Weights of a small transformer language model.
Size: 23 layers, width 160, 2 heads of 64, MLP 960 ReLU, vocabulary 1542, 9.35M parameters.
Training: a variant of Muon for these matrices, 191M tokens.
MLP neurons of a small language model. Each row is named by its layer, matrix (up: input weights) and neuron, and shows model dimensions 16-143. Each number is 128 + 24 x the weight over its row's rms, rounded and kept within 0 to 255. Numbers have three digits each.
After each neuron's rows, "fires after" lists the tokens most often just before its 100 highest values on Wikipedia text that the model never trained on. A number after a token or word is its count.

L7.up541:184138105157120159142127122138123100097144130109108110113119116142091098123122113154131133132123138105120200117146164151142114163151113118123134106145126125064158152150122126155118114106122098132116152146156169120127146166156090103128106113151182129115154070110102091168091125136106102117104090143180134110148119090139112140130128176146130091122148125158112152162133138135086115112100
fires after: "th" 15, "t" 11, " t" 10, " Th" 6, "T" 5, "w" 5

L7.up499:100163161159140156143160157140130107106117151162132127127064131121112118149122148125122098110165157121119121159157134110150125109177084084111143130141133122103115162115157141061109117096111116146138072155121114093109106161151144100118154137156118142149104150164123136132147056115150129118147103112137125116181158136107099077162142106116104111066070129116127137128127137106122149133135
fires after: " in" 17, "v" 16, "in" 8, "t" 8, " e" 6, " d" 6

L12.up115:166118116113103087114144154100149150123135115088135104116122139167119089107154093119111152136140109139081163148092134165145128146181144092133094108087122136129116120097113156129108088119153166086135154147136137111131145153144142120132089129138082089124139142145096155156147104133091148142135108100177146094163130092156103139163105166101135162143122116108115140104139156137111108102137
fires after: " m" 35, " l" 16, "m" 11, " h" 11, " v" 4

L6.up88:095138122128132137110102136125079141103124192135151141186074131138106156115142119159161126124155170112146098139135099131138121124100145144146129169149115080096141148139148177118155155118112096134143146102126115139126112117101117163113134125065118147116105120168068125105119076131093131136131156109133140126155162139094107119107150118146131129099139133151113114126129164143134110118111
fires after: " Ch" 24, " Le" 10, " for" 7, "s" 7, "ing" 5, "old" 5

L9.up510:138174135116101128142135183105168115126124147106114106072129086146096152132136113095143144129093130141088143132131115117150115192150139092129160151179128143144159132106157107115103102123193123117123137110097107104149114130110140101129107134115095124159129189083154122167119091148090132115120091152160097107133112112151125106103147126121147134133117164144108118155152128104184174088120
fires after: "1" 31, " A" 19, " o" 7, " O" 6, "y" 5, "ou" 5

L12.up829:124133160145138122129112153131149123130106124127104105075097170122133097126101160109139127133139127138139150119158122090088170133146103117112138157100111137152101112128126132152102145136098122067139145097127149122104117150118168156104135166137165143082153140158139133148131098157128197160091144114175165131178132125083120203110099135142116146117124096172111126123123081117153114137117
fires after: " " 47, "," 21, " |" 7, " V" 6, " in" 6, " K" 5

L9.up186:155126173129110137129107137161121103119150139130089120143078136113092127114133112117089135099116149117080144108163088147102133146127139152163152143093146132155174106147082136130109119135113119146102081148170093110168137096118098119113125090108130161062122129120160160151125095102128095120128138172112138112118128085124107128192149116163109138110141129091152127160155135130084123134136
fires after: " L" 19, " l" 19, " M" 7, " comp" 6

L7.up671:091146149071162138131096096134134079111130103143103160115104134135140096087129079152155141118089096135156082150124084153106171140159149127124134135106179128135134119163135118138118161094135141112128148128160111123125101091158102195184132135123135108137098157135103154126123109156136132174134144150157095095112173108089091167096084119129121106146156129140126081148154098144105146111151
fires after: " " 21, "s" 9, "p" 6, "f" 6, "ts" 5, "ers" 5

L6.up725:177115146107124111128138142098110111141147184138099084124134137123149147153147094141176153104150135120176113108134130103183147137177138143130141157128131119080119135106110130152148128098112095140128101126119101129122148162135152164112135184096151156128114140107138127096103112136133114175113126064124129111176136140084137160145122126116098130121112115133118146114169141116126102076107
fires after: " for" 24, " Ch" 10, " World" 10, " ind" 6, " comm" 6, " Comm" 5

L6.up261:134142163155120091118143125136129153134163133108110125154092160133132126140117118109111112135157096146132163116114173091151143136120092148118145107145105140090117115179133150122146120126118078134120150091101145115121134156117198110116078123147180111069166092146108099132136112107108145133149074122173150153164141135100119180134115101125123098143121129051114105131137117126122110111154
fires after: " m" 25, " M" 12, " Mar" 8, "M" 6, " V" 6, " K" 5

L13.up237:103121144137107155138150151125135095118114177105119163156103133157146110081111114128144109173134154150104083150125136109144088130109155120116163143116141123128115110109096178133134163164120111143182112085140113162082122124132175134101134104151144126121114142118127109178175146113124119121109124102130114143101156123127117181157145133113142109150176140129116077095134155142098086096106
fires after: " B" 15, "al" 13, " b" 8, "as" 8, "s" 7, "ar" 4

L2.up237:116120121101104132159182111157167129149103131142152125141118124175120125137113178111159091104150142133144148101161122133126097113135133130119114149117094147109111166135099138125103149139157121130088176132118145121086115143128098106127093153135139132130096114087132160110156146053125126125131135140133109130149137173107177138103098113130096144134058172108105138131126129152157115077130
fires after: " |" 56, " –" 25, " —" 7, " " 5

L6.up202:128197153112125122115153158085143133107110139122142121118119126133147115142065107115102109064093159099124094154117132147070156171152105157137148162133158105109107101112130134141143106154147126080111112143172107138120111095133145131133112086127115111127115143077167118115135103132125157115117091153165154099147133110158171141125129115112139092181130157099135116160124115088178146126123
fires after: " o" 19, " p" 12, "1" 11, "5" 8, "6" 6, "2" 6

L13.up369:155133142158134089135111135085138149107093125149124151141142130132096104119137123120154126135102137169124101139201099135129163161123090098097130152125150122115088156129100160119113116171152129115155122125088102127121176110163169118123102169091139161147204167146094148131088098128119135129135132143136093138148129127122077168102172139123129121132091126094135115090117115086085112109143
fires after: " " 34, " v" 31, "2" 7, "1" 5, "iv" 4, " V" 4

L10.up280:141124140082136142120055098116140144146109153144151102122115126153116100132127130160141125123113153104119102108122155130095111145134133147111125141112142100139124121169088140109157145153115123126114076148143116120145107154165114156150121096139157106167148097137174143076144128128151140191093114116141112100106135100105161106077141107103107163128160126130124128150187097125100135175155
fires after: "i" 25, "ar" 11, "in" 7, "c" 5, "he" 4

L10.up312:132125149137122138114135138151124094089109110120135134125110171140136117104093091165168130126156129109174130142116118104117167104095129171116135112145122114150138090164147131162094129118081132105154137114150142144116127122114133159150105153114120107145132196137155137130145119083115144136184092124188087086136126158117148096094111144117122124135112107103163117077118114171126117109126
fires after: " " 33, "s" 19, " p" 5, "es" 4

L12.up311:106136145139132100122133116149103124164097132170111152128130159127140130147136125102087166114106132141080162149094127136124101116125141115118121111066133159100152118148124130148109116107140083124176147163145103129145143116111139114090165092131104121134109158124117138149111102144128146106136176148137104127150148125156117112080154139112099142132119129138080084068129147108072109162140
fires after: " St" 45, "r" 10, " st" 6, " R" 6, " C" 5

L13.up463:125148069128108129143115121143128090121103139141141144138132168138137111115126108124156172102095135108129128167128115092083082092119130114124150124131123146146103113105131195150137093136145100098127148104099079138127081142135154155116098160152153134125114101148108090171172128101117142149134132167148146090168127120112156140091178147122136087099130117121095142097146127107145146154153
fires after: " st" 12, " b" 10, " pro" 10, " h" 9, " c" 7, "r" 6

L19.up185:138097133141137130105109145093080124132108127151096069154161126137097084090141127085135136144104139090128147137113140129114116151127124121161153145110101100143113152079148138147125126104154088128161164095115142122141125108125105142118095163163154140146214145117104117106135116153120180115114153116170122119149135123140073161144146107140149135116148104153138106127068155132082120128124
fires after: "2" 65, " J" 6, " V" 5, "r" 4, "0" 4

L17.up738:161134140109110083128126116147095087130108131140131148133119138134118123133108126137157112137132117145108095095149128093099149094119131164131156158138148115163081129066139155154087063126122098090117084130157118118127086170169146132104150151150135118138113150142111103150155129128098174108130099116106156147127122128130162162160122122139122123133095155096114122076153135109162098140093
fires after: "\n" 20, " (" 13, "a" 7, "-" 6, " A" 6

L13.up114:119122140108123114132098098096097177144120138143147109143115144139157099174121139093105140156151122074135110119104135130100112151153177117143127116077121111161136113150106170108096137077080114152118108105082138086136115120105062135114184118122120131133117129157145145082108138113185136153127123105154130116087133128159134186101150143125108123139151148097152155147112125135085077140120
fires after: "ar" 27, "i" 6, "ri" 6, "ag" 6, "8" 5

L2.up610:122124144143108110127173153166152100131147123117125137139145109175101096165093137163141127089107141122131146171170118139123156135169135117124144108111104125096094154129147126145129144139149141129086116126141175126136160125108089132114120113105123101139107143125136171165129087089109147156078131117121122141127105125117142123099127140100143110069093151141088160146133128120109141083133
fires after: " " 37, " |" 23, " –" 16, "." 13, "–" 6

L9.up717:118142151091163107152133120195159148151110124127126129122073142167115142146142152114113146087141107134108115137143119117107094110173100109130142155093165174114115145152127126070163138131103141099143119141121111123139095158147154111119157132134110120103095099111147143152145114138131145120138119181147147100133117126095143124145116159046106139119104140163090138077126133129126093136191
fires after: "st" 27, "d" 9, " al" 7, " d" 7, "n" 6, "l" 6

L19.up399:139135183109080123139142155136131139137113085120121144153120138101177150136131149181151096130148117123150095129135129108147120118106110108111183126115128137175119098091131156189157077130078127123096111156121143111106134171155118132114112109127097092130132132068120135127156104116149152101172148138121124148108112105127166165097114129137160157108128136185136126132125121171119105141123
fires after: "\n" 33, "." 12, " \"" 9, "-" 8

L7.up651:127143135120117112139139104113105096096175105139124121187108147151133147098134136121109141117144168139118125108130169183141113118145091091160180164115094130141134142107121115137145139082172084141074135137142149124161154121133125148111087093107137091088144101151100156125134062114093114117087111138135126109142122124127161153102117156106129152148113094109107151143099119098119156128145
fires after: " m" 23, "{" 15, " p" 9, "p" 8, " l" 8, " per" 6

L7.up642:154101092140129139067160151180117147126104153117132141097118126136105156112132166086136109140096150098175104167124138085116165145154108130116145108164076124126134111140092110153129132119148129073131130142136121122118158135147087151127144130102101119117115091154135125162137133154113123135128170210146143099135145112133142137116150134135118089054142149131150120134116157150167128095109
fires after: " ex" 23, "t" 16, "c" 15, "p" 8, "cc" 6, "it" 4

L9.up274:093150104150160129135145094151077127120158111126126111126125148174123141124115131126151065115128131138132119133130108098145171173137126090136133098157136125123156140108118108129096104117127143141078140136135109111127162161145076121114136112099121117099176126094123075156175113159148121117146134158134110084106127117100105162099113139189137120116156127154084149131170100127142132112113
fires after: "th" 13, " h" 12, "ow" 11, "p" 9, "t" 7

L13.up163:092130178153119111172103138163156146127120157119123131137131141158139119114121148167179134132102136110130165082124079107138116114115073107137130127096110095129093161079133137146127157112138116097135172140145121110155093130120135171107098134158134125092135079145102128128155110141140139166113151186104109100118134157152133169135128110140130056097109111093137170119128138136108130151155
fires after: " st" 22, " c" 13, " C" 9, "ap" 8, " as" 5, "og" 5

L17.up386:196129127128130106101093172102122118126163124158139131143112127087142116104135120157121150097071110109182100076106144106141100135144147109112134123125128140098118116085145123127158124154138151108087145167150133142121136131130137124173125129135142088156121099134132160118159081125099097121152104145132120110153139142164135129070144129140094110105123090152129135162127131123133130131152
fires after: " " 38, "0" 12, " ex" 6, "–" 6, "9" 5

L13.up547:138137128167115144147089118110110101134123159127089118145101119145114116100140185147107115183102156141135122162126101114165084143120103135128132130156132106182139108137103107109098135102116101094087123118173106168137118122100122104135129090099172136143131183108154148155138104101128105105105121127097135117096106130127122171177150099137161129128130134139142109122126115176135110146107
fires after: " M" 40, "ar" 17, "he" 10, "al" 7, "am" 5, "s" 5

L7.up794:152125112126157168112177155086121105133125161131113097105130126146105078168132125167141178137112155122173151089108167083093083099108126106136109153181131131151130114143143124140131116123119124117089089135154093135159159162130147075164124087145154113163137141091159109133153090112141151109123121127105112121109102124106100154087150108088152128123133171086160130100136146135163120153155
fires after: " m" 14, "s" 12, "ar" 8, "a" 7, "i" 6, "u" 5

L9.up643:179132141156157127120182166124157121136135118067124095130107087139122114132110101085112114119141149127166112145174133116132110070154116110121135136102129107117103167113174134110133140142115113104158119113112120132114135152171146125139107109142134089139144138132141133140121108160157115177139149131124118168163182134154074101119086146082133116118103128136135128172110131118110132109133
fires after: " d" 20, " se" 13, "v" 10, "-" 7, "id" 7, " " 7

L12.up503:130106164089112121142163129126148136118161127138112138152127151138102119107132167160131131136125164087100142126128132166164129149132065097171154177096125146125094138176132138153103129097132092127154140112137126110168149150132125086106097132123101121141132134105110140140159119116090165132122131099151103111124170156148089166180094154093117140113111145137113137130109103121079123083142
fires after: " v" 17, " m" 11, " al" 8, " km" 6, "{" 6, " by" 6

L7.up630:121167154106107142146187113132104164108114139111180126121135114144130138150135143125124161160102130099157171175133120117145168113166154145079136092134081144122124075118144100154179114114109074133161125085064134152071148116124134133142118168159099103095136146126078106131148126111123136143129111146102135106151143165123117131125131111109103118157115116098129110110123139177110105122150
fires after: "st" 20, " m" 13, " elect" 11, " M" 11, " dis" 5, " C" 5

L13.up740:111135187082147108136082112147138152111165155102141137123079152116127110158097136112170126134118127126154111113087125104143128123145143100152137149164100095111148135099135138140121130173139129077181124141103124114157133132110116147145176115094105095160162121115136117146140082115130093104130118157134144108164149123142101116119132151132077098096161091118107135109094131157127111114132
fires after: "0" 64, "z" 7, "°" 4, "c" 4, "–" 4

L6.up279:148139147097131130106131146112171126158126113120067111160098138099109148132123125139127157095170122136116124113146128132091143140180126142153135144140127095137133150131136168107135113166125173123162125133120096102083099102135175088080140138118128120096123153166169144169104094129151107165126089140152101151156152148101089095131093119089113122116099120154092139152116146126106138113130
fires after: " d" 29, "v" 12, " D" 11, "N" 5, " al" 5

L9.up161:100117163143105153103123113181152132145131156122164124122076126124112098142108156165124135128141144119093144135150118128135130154147145184118157150112117128069135130170135173131160127138115169117121099158126108103166117084115127070135137129114139154128118102108146139150084086154143097128131143136118117112133073139109103151171121108134080142144132137075152152107127162110138108144157
fires after: " L" 23, " W" 23, " M" 17, " Ch" 6, "M" 5

L7.up599:103139143119073116123120148185136142128146153105151104095123141098146122151103129129102094109112156162137148119152124088116145160133134092114121156176059095116107127120132128091132148140134112101138139115144119159098140122157091079131145125115141107147141162126157117123162112172111123120104140158107134129158112099117113083144195152097159107127142097141127120162123113106165161132121
fires after: " A" 17, " U" 16, "y" 12, " under" 9, " the" 6, " K" 5